Weights of a small GPT-style language model, trained from scratch on English Wikipedia.
Size: 8 layers, 5 heads of 32, MLP 640 ReLU, vocabulary 720, 2.68M parameters.
Architecture: LayerNorm before each block, learned positions.
Training: 197M tokens, 12037 steps.
MLP neurons of a small language model. Each row is named by its layer, matrix (up: input weights) and neuron, and shows model dimensions 32-127. Each number is 200 + 20 x the weight over its row's rms, rounded and kept within 0 to 999.
Before each neuron's rows, "fires on" lists the tokens most often at its 100 highest values on Wikipedia text that the model never trained on.

fires on: "y", "it"
L5.up570,225,185,223,196,212,208,193,149,186,204,202,149,219,223,205,224,200,215,201,204,164,196,201,199,232,184,210,226,220,203,156,210,194,242,184,229,205,200,190,203,215,167,174,164,192,208,168,220,171,234,200,189,186,223,186,199,198,215,214,186,208,199,197,216,203,206,157,198,203,192,191,181,204,217,204,192,191,205,199,182,216,195,186,209,187,193,220,210,179,203,178,228,194,207,204,201

fires on: "m", "ch", "y", "i", "n", "an"
L5.up409,170,177,196,190,227,229,219,149,203,242,217,191,203,235,187,209,208,174,172,218,178,195,197,173,199,208,207,209,203,196,188,177,202,235,184,195,228,148,185,207,202,215,168,185,195,216,228,200,175,210,202,171,161,199,173,194,202,210,190,235,199,177,214,213,175,227,172,234,221,205,212,178,201,180,223,218,201,167,235,179,181,213,191,208,195,211,207,178,229,208,220,206,188,166,184,169

fires on: "s", "D", "l", "n", "g", "fl"
L5.up334,212,205,209,186,206,169,224,188,224,223,169,156,240,234,256,204,218,149,203,196,237,188,170,201,202,207,202,205,184,192,202,204,192,213,172,198,186,177,168,196,195,233,211,163,170,207,226,218,204,196,201,205,214,222,193,209,166,192,188,236,187,215,212,166,232,203,196,237,193,167,240,175,161,187,190,195,218,229,214,203,203,191,170,186,227,207,183,171,225,165,195,197,197,218,190,178

fires on: "ld ", "c", "ing", "h", "b", "d"
L5.up277,212,180,160,231,201,193,209,201,197,183,176,169,249,229,196,172,174,209,190,208,201,173,178,201,160,215,209,224,195,190,163,187,228,186,201,199,216,210,235,200,179,212,212,163,216,222,228,176,215,218,210,179,192,249,229,216,207,211,208,221,170,196,203,172,202,193,193,209,205,245,188,214,220,219,206,240,205,178,205,206,225,159,196,176,212,204,193,184,214,226,202,190,164,194,198,239

fires on: "k", "ch", "bor", "f"
L5.up553,179,197,224,206,179,209,194,157,201,232,229,156,245,233,208,146,201,213,206,224,180,213,200,214,213,199,220,200,191,175,212,223,197,222,209,204,186,190,149,228,206,191,186,195,206,200,209,175,225,194,185,202,181,226,198,193,197,236,194,243,207,225,185,191,213,201,159,183,199,198,216,164,188,197,173,210,194,191,178,192,173,206,190,155,220,204,205,199,192,200,183,238,222,195,181,184

fires on: "a", "ig", "ac", "av", "as", "igh"
L5.up8,196,171,207,223,197,180,254,183,206,183,149,217,203,221,221,190,188,186,175,210,202,177,181,170,207,206,213,196,193,157,192,202,177,216,217,210,220,190,211,238,205,216,185,182,184,196,206,219,208,218,203,185,188,195,220,167,195,181,196,244,221,177,224,226,199,201,199,181,218,204,224,186,174,209,181,199,231,182,215,191,185,166,208,184,208,199,195,194,240,216,142,215,195,181,203,200

fires on: "S", "ot", "t", "os", "s", "k"
L5.up51,214,174,215,198,212,195,196,152,200,203,194,180,203,230,229,211,208,192,221,229,246,238,177,216,158,194,204,213,192,198,171,202,186,183,229,260,211,211,176,195,235,167,199,173,215,200,207,223,198,212,175,194,163,243,192,191,199,186,210,203,223,176,180,213,185,195,190,245,210,204,196,220,223,189,202,188,178,199,198,195,197,215,182,205,182,169,196,203,206,218,156,182,185,180,187,184

fires on: "o", "se", "al", "our"
L5.up251,178,224,210,188,186,192,278,203,204,213,165,195,196,187,224,181,182,190,184,199,257,198,188,177,193,217,210,184,202,200,189,181,206,183,177,204,201,172,192,229,189,214,219,203,228,200,208,195,224,196,207,209,214,237,191,209,222,188,196,188,183,201,184,214,202,190,191,197,224,214,175,167,135,210,197,217,194,224,181,198,213,181,192,190,192,199,243,182,197,216,164,222,178,188,187,202

fires on: "r", "b", "or", "o", "a"
L5.up513,177,231,189,189,230,183,249,201,203,194,168,187,207,227,210,208,205,198,219,206,208,204,177,193,167,178,213,208,198,199,189,212,172,193,180,236,226,200,185,221,193,180,176,197,247,192,222,180,235,235,177,208,188,213,216,226,199,223,166,247,195,201,200,180,185,201,191,205,211,220,192,211,170,184,222,221,178,201,151,200,201,181,204,178,228,186,202,171,216,196,183,203,198,201,209,189

fires on: "ab", "y", "aw", "op", "ou"
L5.up488,219,195,219,211,226,222,180,189,210,205,212,186,187,226,205,179,217,175,198,197,205,170,190,179,185,176,211,203,193,182,181,209,177,207,185,207,199,159,180,221,220,171,196,181,223,215,209,180,199,208,157,212,204,245,185,201,162,236,244,200,227,186,235,201,190,230,198,204,215,178,172,182,187,204,220,188,183,229,226,173,204,210,176,178,215,189,246,220,190,200,212,228,190,204,196,192

fires on: "or", "am", "at", "av", "ent", "ound"
L5.up383,211,204,216,231,221,206,215,188,181,199,172,138,205,196,193,222,195,224,221,220,195,191,186,180,223,201,207,200,183,144,202,205,199,211,250,200,199,210,181,203,185,174,211,193,221,243,194,194,198,204,190,210,197,192,195,174,201,202,197,254,205,185,207,232,191,232,168,228,176,157,219,169,202,196,150,201,181,206,171,168,185,231,193,218,181,187,228,197,227,221,168,207,183,197,214,211

fires on: "n"
L5.up592,174,212,239,200,233,189,227,195,215,182,206,166,200,229,232,172,188,207,206,188,202,233,178,189,216,200,217,196,183,181,212,166,169,209,237,219,178,199,170,197,201,194,178,203,224,241,197,209,176,186,178,228,211,211,184,205,136,206,235,184,191,197,155,203,177,245,169,205,192,195,212,173,169,196,180,241,229,189,205,213,175,228,218,156,170,188,226,182,187,187,203,183,222,164,167,194

fires on: "h", "end", "has ", "ay", "on"
L5.up195,220,197,230,246,181,212,187,194,237,200,178,175,211,187,226,197,224,215,177,196,231,219,198,192,224,196,204,190,181,192,190,178,215,217,200,203,212,186,207,189,185,213,154,203,192,221,197,224,185,210,180,199,227,206,166,191,157,164,220,199,235,241,218,204,203,220,209,219,233,188,215,168,211,186,169,197,201,236,215,222,197,224,198,195,157,221,205,196,181,155,180,223,168,173,197,188

fires on: "le", "ass", "us", "pl", "y", "ri"
L5.up265,208,178,205,223,206,213,223,174,181,232,223,166,204,246,217,204,211,199,221,210,193,209,190,205,200,163,213,171,172,200,183,195,228,236,190,228,203,185,179,210,199,166,191,192,221,197,210,190,181,180,192,232,215,239,218,221,173,202,228,177,186,173,176,195,167,206,223,209,213,177,204,194,200,196,202,186,193,171,214,211,189,177,187,196,202,184,254,214,177,189,183,210,166,208,211,186

fires on: "\n\n"
L5.up246,190,197,196,239,219,179,181,202,190,193,199,226,205,207,240,224,212,194,215,263,199,217,176,205,190,215,185,193,183,169,172,196,184,216,235,247,179,172,202,234,183,195,191,178,218,219,193,222,221,215,181,207,176,218,172,208,199,186,223,215,199,200,226,207,188,197,175,251,161,225,199,215,226,209,236,227,168,214,189,206,180,201,214,223,183,198,196,222,205,216,179,198,195,201,213,232

fires on: "am", "i", "h", "v", "m", "ar"
L5.up264,186,167,220,211,219,211,225,213,227,250,173,215,206,199,205,189,202,226,201,211,212,198,194,179,209,166,211,185,197,192,153,196,193,242,219,213,190,160,207,239,198,206,188,222,203,209,196,215,225,192,152,195,155,172,178,228,227,174,184,218,205,190,184,209,198,186,163,180,228,176,213,218,163,198,182,217,243,187,187,170,209,195,228,209,201,208,205,196,216,201,180,197,233,199,199,192

fires on: "- ", "O", "B", "= ", "T", "P"
L5.up45,189,159,218,203,214,197,171,166,160,237,204,207,228,214,210,198,191,208,225,233,190,212,190,203,213,201,212,204,164,205,218,176,201,208,221,198,176,209,212,213,223,217,201,190,197,210,196,245,188,188,162,198,173,208,195,223,190,236,204,193,197,241,155,203,208,247,206,222,178,180,184,209,186,193,231,200,214,188,176,192,185,231,170,212,190,196,189,169,203,190,195,227,219,210,135,191

fires on: "t", "k", "in", "z", "e", "v"
L5.up9,207,227,222,194,187,230,191,191,226,229,181,214,201,203,203,186,200,185,194,191,211,186,191,198,161,160,226,189,177,201,169,168,161,225,239,198,219,203,194,200,218,161,197,204,222,201,235,244,171,202,185,163,163,215,168,207,189,246,208,188,187,170,195,237,204,213,151,241,222,232,204,196,165,183,231,206,186,177,215,176,207,218,196,203,193,212,197,188,218,215,187,224,192,186,197,207

fires on: "u", "v", "w", "av", "ob"
L5.up545,189,185,170,191,233,159,206,187,182,220,183,194,228,239,199,206,197,204,229,189,191,189,195,180,176,222,207,172,191,200,177,189,174,198,214,237,179,173,224,237,199,203,195,209,241,204,189,206,183,253,177,187,193,220,252,206,202,221,206,229,249,181,216,206,202,210,202,157,159,224,196,194,202,209,185,220,194,197,176,166,209,208,206,181,203,180,182,198,190,218,210,168,184,203,217,226

fires on: "i", "si", "it", "m", "t", "at"
L5.up616,176,194,206,200,192,243,220,180,197,216,197,205,222,189,169,236,217,218,204,219,200,182,202,207,193,201,221,170,216,192,201,221,220,191,193,199,180,193,205,184,165,212,212,180,203,245,189,187,214,252,182,165,158,203,196,203,211,178,234,195,232,204,222,160,208,198,171,223,198,169,175,178,189,245,232,178,186,191,184,175,195,208,199,210,207,206,198,208,208,207,169,234,218,197,196,209

fires on: "n", "N"
L5.up210,208,204,194,194,194,188,204,181,220,202,215,147,201,209,232,186,217,161,241,215,174,184,192,177,220,216,208,231,197,187,204,199,202,233,220,248,176,231,163,207,173,239,221,175,209,232,220,181,218,203,188,232,201,193,185,204,171,210,226,195,190,185,208,177,163,211,191,247,227,235,233,185,211,183,183,196,222,213,218,216,157,186,195,213,213,175,213,213,228,201,197,185,221,195,182,187

fires on: "per", "m", "ch", "is ", "se"
L5.up521,176,190,220,157,191,221,201,171,204,220,187,208,207,221,215,211,207,197,177,198,223,185,190,183,217,223,208,193,174,211,174,166,226,217,202,197,204,185,207,203,199,193,175,203,194,205,226,223,205,210,196,141,184,215,158,203,194,178,194,187,241,232,205,199,202,182,169,234,220,189,212,187,218,170,194,189,203,199,235,205,172,200,207,231,208,200,213,188,229,189,177,233,192,173,201,213

fires on: "on", "el", "id", "o", "es", "t"
L5.up57,223,181,217,178,232,194,183,203,221,215,211,190,199,224,209,211,203,184,177,192,202,165,200,216,184,187,222,192,197,215,184,223,199,272,220,231,157,186,231,211,214,161,192,207,210,191,227,228,208,208,204,209,179,196,214,190,231,176,174,193,238,226,209,203,176,211,157,169,214,233,195,191,158,210,240,216,175,207,194,156,191,210,222,231,181,207,187,216,201,169,210,153,194,198,167,214

fires on: "es", "al", "o", "om"
L5.up304,209,204,204,207,193,212,221,194,219,235,223,198,183,180,220,194,176,204,207,230,204,201,169,193,212,235,223,208,190,188,190,220,177,203,181,199,200,171,164,230,211,205,197,196,221,215,207,198,240,218,164,223,216,235,160,210,176,190,222,202,208,233,181,218,192,207,224,196,225,223,192,178,198,186,229,205,193,219,199,208,203,163,178,237,207,174,202,156,183,152,174,207,167,184,169,191

fires on: "f", "Sp"
L5.up588,202,217,205,193,169,175,223,160,215,191,180,189,238,220,197,138,193,160,203,204,212,204,176,173,215,188,206,190,183,175,215,210,225,234,224,185,174,167,207,224,190,217,190,222,208,209,208,178,224,235,189,200,181,212,159,191,223,223,184,215,178,210,200,170,151,212,211,253,222,202,215,170,186,198,202,191,186,190,212,174,196,187,194,196,196,197,193,187,218,224,231,213,216,163,181,194

fires on: "a", "o", "en", "un", "r"
L5.up150,183,207,204,212,203,186,203,180,213,204,205,199,234,205,198,206,180,197,207,257,195,188,201,193,185,200,213,194,215,229,195,219,160,227,196,235,234,187,235,184,188,196,159,153,225,198,205,198,178,218,173,195,204,205,191,198,186,232,205,237,199,224,193,189,232,213,170,178,173,216,193,196,186,209,268,216,195,214,227,215,218,174,211,220,175,184,193,168,186,170,186,179,202,191,207,194

fires on: "ent", "e", "er", "ig", "k", "n"
L5.up291,220,224,202,187,222,150,217,176,199,255,188,196,223,217,223,154,206,175,215,199,176,218,190,162,213,212,202,202,175,191,174,187,186,215,180,206,193,184,206,200,203,195,212,198,215,216,229,181,196,169,188,187,169,206,210,197,147,237,163,205,206,179,193,186,191,200,163,202,195,250,208,168,175,190,189,243,197,200,236,174,161,179,216,205,191,200,210,187,185,206,212,205,207,189,216,217

fires on: "t", "an", "on"
L5.up562,205,187,204,186,238,199,221,214,201,247,195,210,229,205,195,234,202,218,216,192,136,202,193,169,199,196,222,173,184,182,178,187,211,234,197,209,192,217,215,216,154,174,170,167,215,199,206,189,183,207,193,217,196,232,176,241,231,212,188,209,244,214,209,212,212,196,166,213,181,199,204,155,149,219,219,206,182,213,221,203,200,225,207,217,179,214,183,201,230,199,198,161,218,194,201,208

fires on: "ur", "ac", "u", "ol", "em", "av"
L5.up253,171,162,204,229,209,175,200,166,196,196,175,211,196,210,209,211,237,208,194,185,176,197,198,172,190,208,208,146,193,152,219,191,175,186,190,207,177,232,189,242,231,185,199,190,240,210,211,243,192,233,194,207,212,196,221,199,163,195,153,218,222,182,188,233,218,218,184,179,180,197,159,221,150,196,205,184,192,219,220,177,202,190,224,186,197,169,210,178,217,198,204,213,173,216,216,218

fires on: "t", "m", "tr", "ip"
L5.up120,194,196,202,189,197,214,213,190,200,233,200,173,203,211,203,224,215,228,201,205,218,198,198,185,221,184,207,192,174,176,168,209,195,213,204,227,179,201,219,221,202,190,208,184,192,225,228,195,168,228,183,210,197,197,218,161,207,173,216,184,211,248,245,182,200,209,147,212,205,160,207,209,202,240,206,190,187,201,200,163,218,234,208,187,186,207,219,204,225,199,202,202,190,198,185,210

fires on: "v", "st", "m", "n", "z"
L5.up589,196,187,200,192,193,199,200,206,217,218,187,216,193,208,204,195,223,198,218,243,197,189,183,200,210,199,211,175,177,200,180,185,169,206,238,244,176,180,200,211,185,228,184,181,208,223,198,204,237,227,168,203,166,177,210,221,208,199,201,213,194,206,217,199,200,238,171,240,248,223,190,232,201,207,189,217,182,182,177,189,186,201,211,201,187,195,203,187,190,214,199,170,200,202,182,210

fires on: "g", "v", "ph", "c"
L5.up594,159,219,169,206,184,193,219,204,220,212,199,183,229,187,199,223,210,208,175,186,245,201,184,173,202,209,214,180,184,173,186,181,193,178,213,205,177,222,200,218,211,240,190,199,189,212,216,205,202,174,181,178,197,180,206,182,192,210,214,203,214,216,218,157,221,211,164,266,174,216,221,190,202,222,211,211,200,199,169,185,189,227,174,185,209,203,178,157,206,207,207,227,198,186,200,204

fires on: "in", "v", "ab", "tic", "c", "ing "
L5.up439,195,210,183,225,182,214,181,183,208,190,192,189,227,183,202,202,213,205,203,202,221,170,204,167,201,204,218,182,169,189,180,193,185,211,219,206,190,196,203,225,182,210,233,186,205,201,244,210,226,227,146,185,192,202,217,183,195,209,204,209,208,227,194,174,209,196,207,184,221,190,221,203,195,226,191,220,212,219,183,176,212,201,177,165,208,161,202,186,208,216,205,196,196,204,209,239

fires on: "t", "m", "b", "p", "th", "f"
L5.up328,182,197,231,218,193,190,195,203,200,211,220,197,222,187,199,211,200,209,168,192,233,240,188,211,186,188,208,211,200,210,167,182,242,192,202,199,198,174,250,203,206,183,204,161,200,216,209,206,161,201,175,191,191,209,180,211,201,190,240,187,198,233,207,177,210,182,171,224,196,219,212,182,194,232,236,228,178,178,226,171,203,225,202,222,164,211,189,196,214,198,157,230,186,204,191,204

fires on: "an", "ch ", "ul", "ember ", "uary ", "il "
L5.up147,216,161,225,193,220,211,243,208,200,169,222,173,204,231,195,190,176,179,196,174,188,204,203,192,223,205,207,201,184,171,225,191,213,176,230,196,175,198,207,186,198,185,224,164,214,215,226,185,206,208,186,197,186,207,165,213,213,204,189,187,190,235,218,221,164,218,171,213,214,224,200,175,194,259,218,209,207,203,184,164,183,207,162,233,190,166,229,168,213,186,186,221,167,175,223,209

fires on: ", ", "the ", ": ", "\n", "y ", "ome "
L5.up474,173,201,207,229,241,180,195,183,187,198,236,172,202,209,245,212,186,185,181,241,210,239,172,187,209,222,188,198,201,163,201,234,168,237,219,257,195,175,198,226,199,212,188,193,227,190,196,211,219,205,191,202,170,171,207,202,208,178,221,179,213,217,222,191,170,198,197,232,168,214,211,202,223,224,226,249,180,214,207,204,185,219,190,224,186,195,198,197,170,202,180,202,201,193,195,243

fires on: "ad", "sh", "n", "ind", "s", "ann"
L5.up48,211,182,242,205,209,209,183,194,210,198,217,164,235,200,207,208,215,188,212,202,199,217,180,180,184,217,211,220,191,200,173,202,192,193,243,230,182,190,194,185,210,242,206,159,190,223,185,194,230,180,181,198,190,212,212,183,186,189,191,234,231,216,192,191,185,228,184,219,201,225,214,234,174,190,214,201,206,219,225,181,171,193,172,188,202,179,229,179,179,190,207,176,211,190,194,200

fires on: "m", "ent", "b", "f", "ag", "fi"
L5.up556,177,205,194,207,172,163,175,213,181,206,174,211,229,215,200,170,205,172,203,204,174,217,214,203,214,216,207,143,187,186,225,244,192,189,188,164,161,182,198,210,213,187,198,202,192,195,225,228,220,230,206,150,185,210,215,210,182,209,173,241,227,229,190,176,199,216,214,211,172,187,204,182,183,234,193,178,175,204,182,182,176,209,204,185,207,205,190,171,215,211,213,219,185,196,178,222

fires on: "W", "w", "N ", "P", "ti", "T"
L5.up0,205,211,226,193,181,190,200,202,165,226,195,161,183,223,235,199,216,176,218,194,213,201,148,213,227,203,212,178,171,194,229,188,210,195,223,195,197,193,194,210,211,204,220,181,214,214,190,220,232,189,183,199,163,229,204,222,172,219,219,185,214,207,187,234,224,222,214,195,187,188,179,199,184,194,190,215,199,229,163,199,173,204,168,199,180,197,199,226,192,215,126,183,243,202,177,194

fires on: "w", "W", "\"", "S", "e ", "R"
L5.up77,205,163,220,200,208,195,205,190,156,211,174,175,222,233,219,191,192,192,254,214,212,169,152,214,204,194,201,173,173,179,177,214,192,234,238,232,213,218,189,220,195,211,175,174,234,210,200,218,217,227,185,185,200,210,201,235,175,203,208,199,202,185,218,197,218,214,194,203,222,189,184,214,164,193,228,219,187,218,154,203,216,201,189,183,216,198,186,192,191,223,170,209,195,198,190,183

fires on: "v", "el", "il", "ac", "anc"
L5.up247,207,221,236,186,224,192,232,218,215,240,178,227,202,186,212,181,211,200,177,188,154,188,172,150,206,189,204,184,177,190,184,201,164,193,237,215,167,173,186,242,195,210,208,188,213,197,220,199,205,205,204,221,207,166,208,206,175,202,249,186,224,214,181,176,190,221,153,207,219,224,218,180,169,223,185,205,184,214,202,154,194,209,167,205,181,175,212,196,220,182,199,173,194,184,200,255

fires on: "on", "i", "ay", "at", "it", "ow"
L5.up22,200,206,211,214,214,231,195,200,197,191,201,143,191,241,170,230,245,212,223,202,202,196,167,188,191,222,220,207,197,207,194,194,182,234,195,244,193,195,182,192,195,191,165,208,208,216,182,188,227,234,154,199,187,272,155,207,179,201,219,179,200,198,220,201,204,190,165,174,232,197,195,168,195,205,184,221,165,204,211,171,195,196,198,198,190,207,210,202,196,195,198,182,210,183,213,207

fires on: "\n\n"
L5.up452,191,184,223,241,250,209,200,199,192,184,203,208,234,214,235,214,218,193,232,233,197,217,187,191,179,234,191,205,200,149,170,187,186,211,230,221,201,163,200,232,200,202,217,192,226,206,202,218,249,185,202,194,168,220,189,221,208,180,216,175,208,200,209,200,209,238,181,219,158,212,204,205,207,232,208,244,166,216,190,205,190,211,193,222,194,201,212,203,189,200,180,186,176,170,208,216

fires on: "B", "ol", "ad", "a", "av", "V"
L5.up372,189,168,204,249,184,213,195,175,194,181,195,181,224,218,214,223,207,204,217,207,184,210,192,197,158,208,209,171,188,194,168,208,219,177,232,198,230,192,206,202,187,203,202,205,180,182,222,228,195,266,174,179,207,218,250,183,178,170,217,240,196,203,164,220,217,233,214,198,179,212,204,213,162,210,211,198,205,200,208,181,189,198,165,158,216,174,216,173,192,202,199,208,158,189,195,201

fires on: "i", "u", "o", "a"
L5.up407,158,192,189,240,195,194,227,192,170,220,185,203,203,209,208,201,237,201,203,186,205,204,197,182,214,212,213,204,187,148,203,195,179,190,198,239,199,198,180,236,150,190,215,198,202,244,255,216,217,207,197,180,203,192,186,221,192,191,181,228,209,189,205,217,231,214,177,199,191,212,189,167,169,208,183,198,180,209,186,188,193,174,201,187,221,167,180,188,204,187,178,220,213,191,202,221

fires on: "ig", "ed", "ug", "tur", "ed "
L5.up43,201,230,184,205,212,168,223,166,217,211,190,236,192,189,205,233,228,196,202,211,192,188,213,177,188,219,221,161,196,183,173,218,172,228,208,189,155,198,189,225,195,220,198,174,189,220,181,196,211,210,193,194,193,192,190,188,157,216,249,246,220,200,234,195,222,194,156,187,194,201,188,188,148,199,243,205,196,225,235,170,186,177,230,242,205,195,185,189,221,198,193,165,221,210,204,193

fires on: "on", "il", "ers", "el", "t", "ri"
L5.up406,216,193,199,185,229,211,215,200,244,201,203,175,190,224,212,230,224,191,212,196,180,195,194,211,209,202,223,212,197,174,199,211,193,197,224,245,173,194,185,208,180,186,201,195,211,189,269,208,185,210,198,247,171,214,197,211,218,180,190,202,209,199,195,182,201,191,172,205,206,216,207,151,192,242,218,198,188,223,178,167,190,194,188,179,182,186,209,210,254,181,214,172,197,208,207,234

fires on: "al", "o", "he", "ri", "le", "an"
L5.up224,204,219,189,162,209,166,225,208,230,190,221,235,172,184,226,194,231,153,200,214,243,191,208,193,199,238,220,148,185,194,222,175,183,211,185,211,198,170,169,227,178,195,212,211,209,195,211,203,203,205,201,227,215,224,186,227,184,187,210,181,224,236,199,243,211,190,206,191,205,197,206,160,192,196,209,202,188,228,173,179,195,209,179,229,192,185,212,211,221,147,193,178,143,207,177,211

fires on: "t", "y", "ti", "att"
L5.up144,228,202,191,209,173,216,214,189,211,217,232,169,208,182,235,196,212,187,197,232,174,195,186,194,213,182,221,226,177,183,180,233,210,196,211,206,242,198,199,227,188,183,224,116,178,224,193,165,216,219,193,192,208,220,201,201,200,191,203,202,203,183,190,187,166,204,186,184,218,161,178,207,208,184,202,180,183,207,213,187,215,222,186,216,213,192,216,199,194,202,187,203,173,202,205,202

fires on: "ay", "on", "t", "ar", "ch"
L5.up103,195,214,206,206,203,229,181,158,192,220,207,182,215,185,208,218,227,201,214,190,229,219,199,210,222,206,216,203,202,188,162,195,184,213,196,207,205,154,206,195,187,212,180,182,184,223,191,213,181,196,167,205,162,189,193,176,211,209,198,182,214,203,200,198,195,192,206,204,205,201,218,166,197,249,172,192,200,185,207,208,172,218,167,176,160,182,190,169,219,217,197,205,200,200,203,206

fires on: ".", ", ", "e "
L5.up324,204,178,196,225,206,166,191,205,191,198,208,220,191,211,192,218,229,219,197,241,168,220,164,181,205,222,198,159,200,203,176,227,197,219,231,217,178,204,182,221,165,205,211,166,210,185,199,199,221,201,216,204,155,193,187,184,202,176,222,183,195,196,233,185,206,217,171,213,162,227,197,208,211,217,209,238,172,190,194,179,188,193,225,218,193,208,195,217,184,203,182,228,173,166,197,221

fires on: "w", "ord", "as", "tur", "en", "ed"
L5.up510,186,190,258,220,201,220,181,186,209,187,223,192,210,186,224,231,195,195,235,178,206,211,199,204,191,195,212,198,196,205,189,189,158,222,206,196,135,192,220,204,226,205,203,167,188,243,192,220,192,211,178,128,172,179,168,182,218,205,225,224,203,203,201,239,193,186,186,198,173,188,210,197,157,249,226,228,218,197,232,207,207,211,195,203,171,187,198,201,195,222,148,201,217,214,201,184

fires on: "y", "it", "et", "ever", "at"
L5.up80,197,169,193,205,212,199,196,205,195,211,208,179,206,176,213,195,198,188,225,235,204,212,205,159,186,174,223,222,213,196,132,180,204,242,196,221,187,194,219,198,187,195,189,199,206,214,167,214,169,201,194,214,189,263,147,177,198,214,224,193,220,210,212,198,188,223,168,205,228,192,224,226,213,182,160,194,191,211,207,191,220,204,226,205,187,221,206,205,195,176,149,196,190,182,199,192

fires on: "ent", "or", "form", "ter", "tion"
L5.up435,212,212,215,191,203,197,198,176,177,198,189,150,227,223,237,204,197,183,179,177,197,221,185,175,260,187,210,184,170,188,212,184,184,264,230,200,191,215,219,220,175,200,185,214,212,239,184,223,208,182,217,221,204,231,205,199,170,195,171,205,193,195,210,203,195,176,184,225,197,164,204,198,218,186,202,185,210,207,273,190,185,222,218,240,190,168,209,203,213,199,190,184,156,196,203,164

fires on: "al", "ag", "am", "as", "le"
L5.up544,181,180,203,234,206,198,217,177,199,197,212,233,194,191,246,170,191,192,207,195,226,190,184,188,192,202,213,169,195,188,216,189,187,197,184,192,222,166,177,243,187,201,204,210,192,218,212,200,175,230,192,203,210,200,199,252,208,164,188,188,232,195,180,212,161,242,218,183,224,182,228,165,198,196,193,210,195,215,208,184,193,187,151,200,189,176,203,185,203,163,210,216,171,217,185,192

fires on: "d", "t", "c", "k", "tr", "i"
L5.up575,214,189,172,195,237,187,173,192,206,220,217,183,227,196,186,162,228,216,190,207,189,188,182,206,163,174,206,217,179,207,191,192,197,246,247,222,179,186,233,224,219,216,179,170,192,238,236,212,212,179,185,154,179,191,182,233,157,245,216,197,179,209,209,192,203,213,129,229,187,215,196,207,196,197,214,233,193,189,193,169,198,212,211,207,227,190,201,212,221,203,229,187,199,224,181,219

fires on: "de", "o", "be", "le", "ri", "as"
L5.up95,190,153,195,178,168,204,216,203,231,224,235,203,197,163,240,190,239,199,190,196,233,175,195,181,203,202,231,204,199,174,187,204,160,232,208,249,193,185,209,222,191,181,201,199,190,205,181,207,226,183,223,192,203,231,180,191,216,177,193,206,226,177,189,226,176,196,176,166,219,219,195,193,170,201,193,210,184,213,195,210,201,201,216,215,212,167,221,204,209,181,210,179,169,191,189,196

fires on: "\n\n"
L5.up258,187,156,207,223,229,207,188,200,182,203,207,213,216,182,230,218,215,206,194,208,195,217,178,172,178,182,181,206,190,172,173,202,182,200,213,219,190,178,223,236,175,197,206,196,239,231,216,220,218,212,203,194,161,203,192,212,210,183,186,195,187,192,193,207,194,207,195,232,173,231,213,214,215,234,222,241,169,215,185,184,175,203,194,233,199,211,208,208,175,190,198,208,196,176,225,219

fires on: "we", "g", "ing", "w", "h", "f"
L5.up47,201,220,182,213,173,134,219,213,226,203,165,210,196,213,208,164,184,172,215,201,226,224,192,166,175,199,236,189,214,208,175,203,236,185,198,169,211,152,172,212,175,217,227,214,174,207,190,168,205,196,195,199,179,196,219,196,172,199,201,223,194,188,194,203,183,193,199,217,176,243,198,207,176,247,183,209,204,207,215,172,184,204,169,143,182,195,174,194,219,212,198,185,188,204,202,199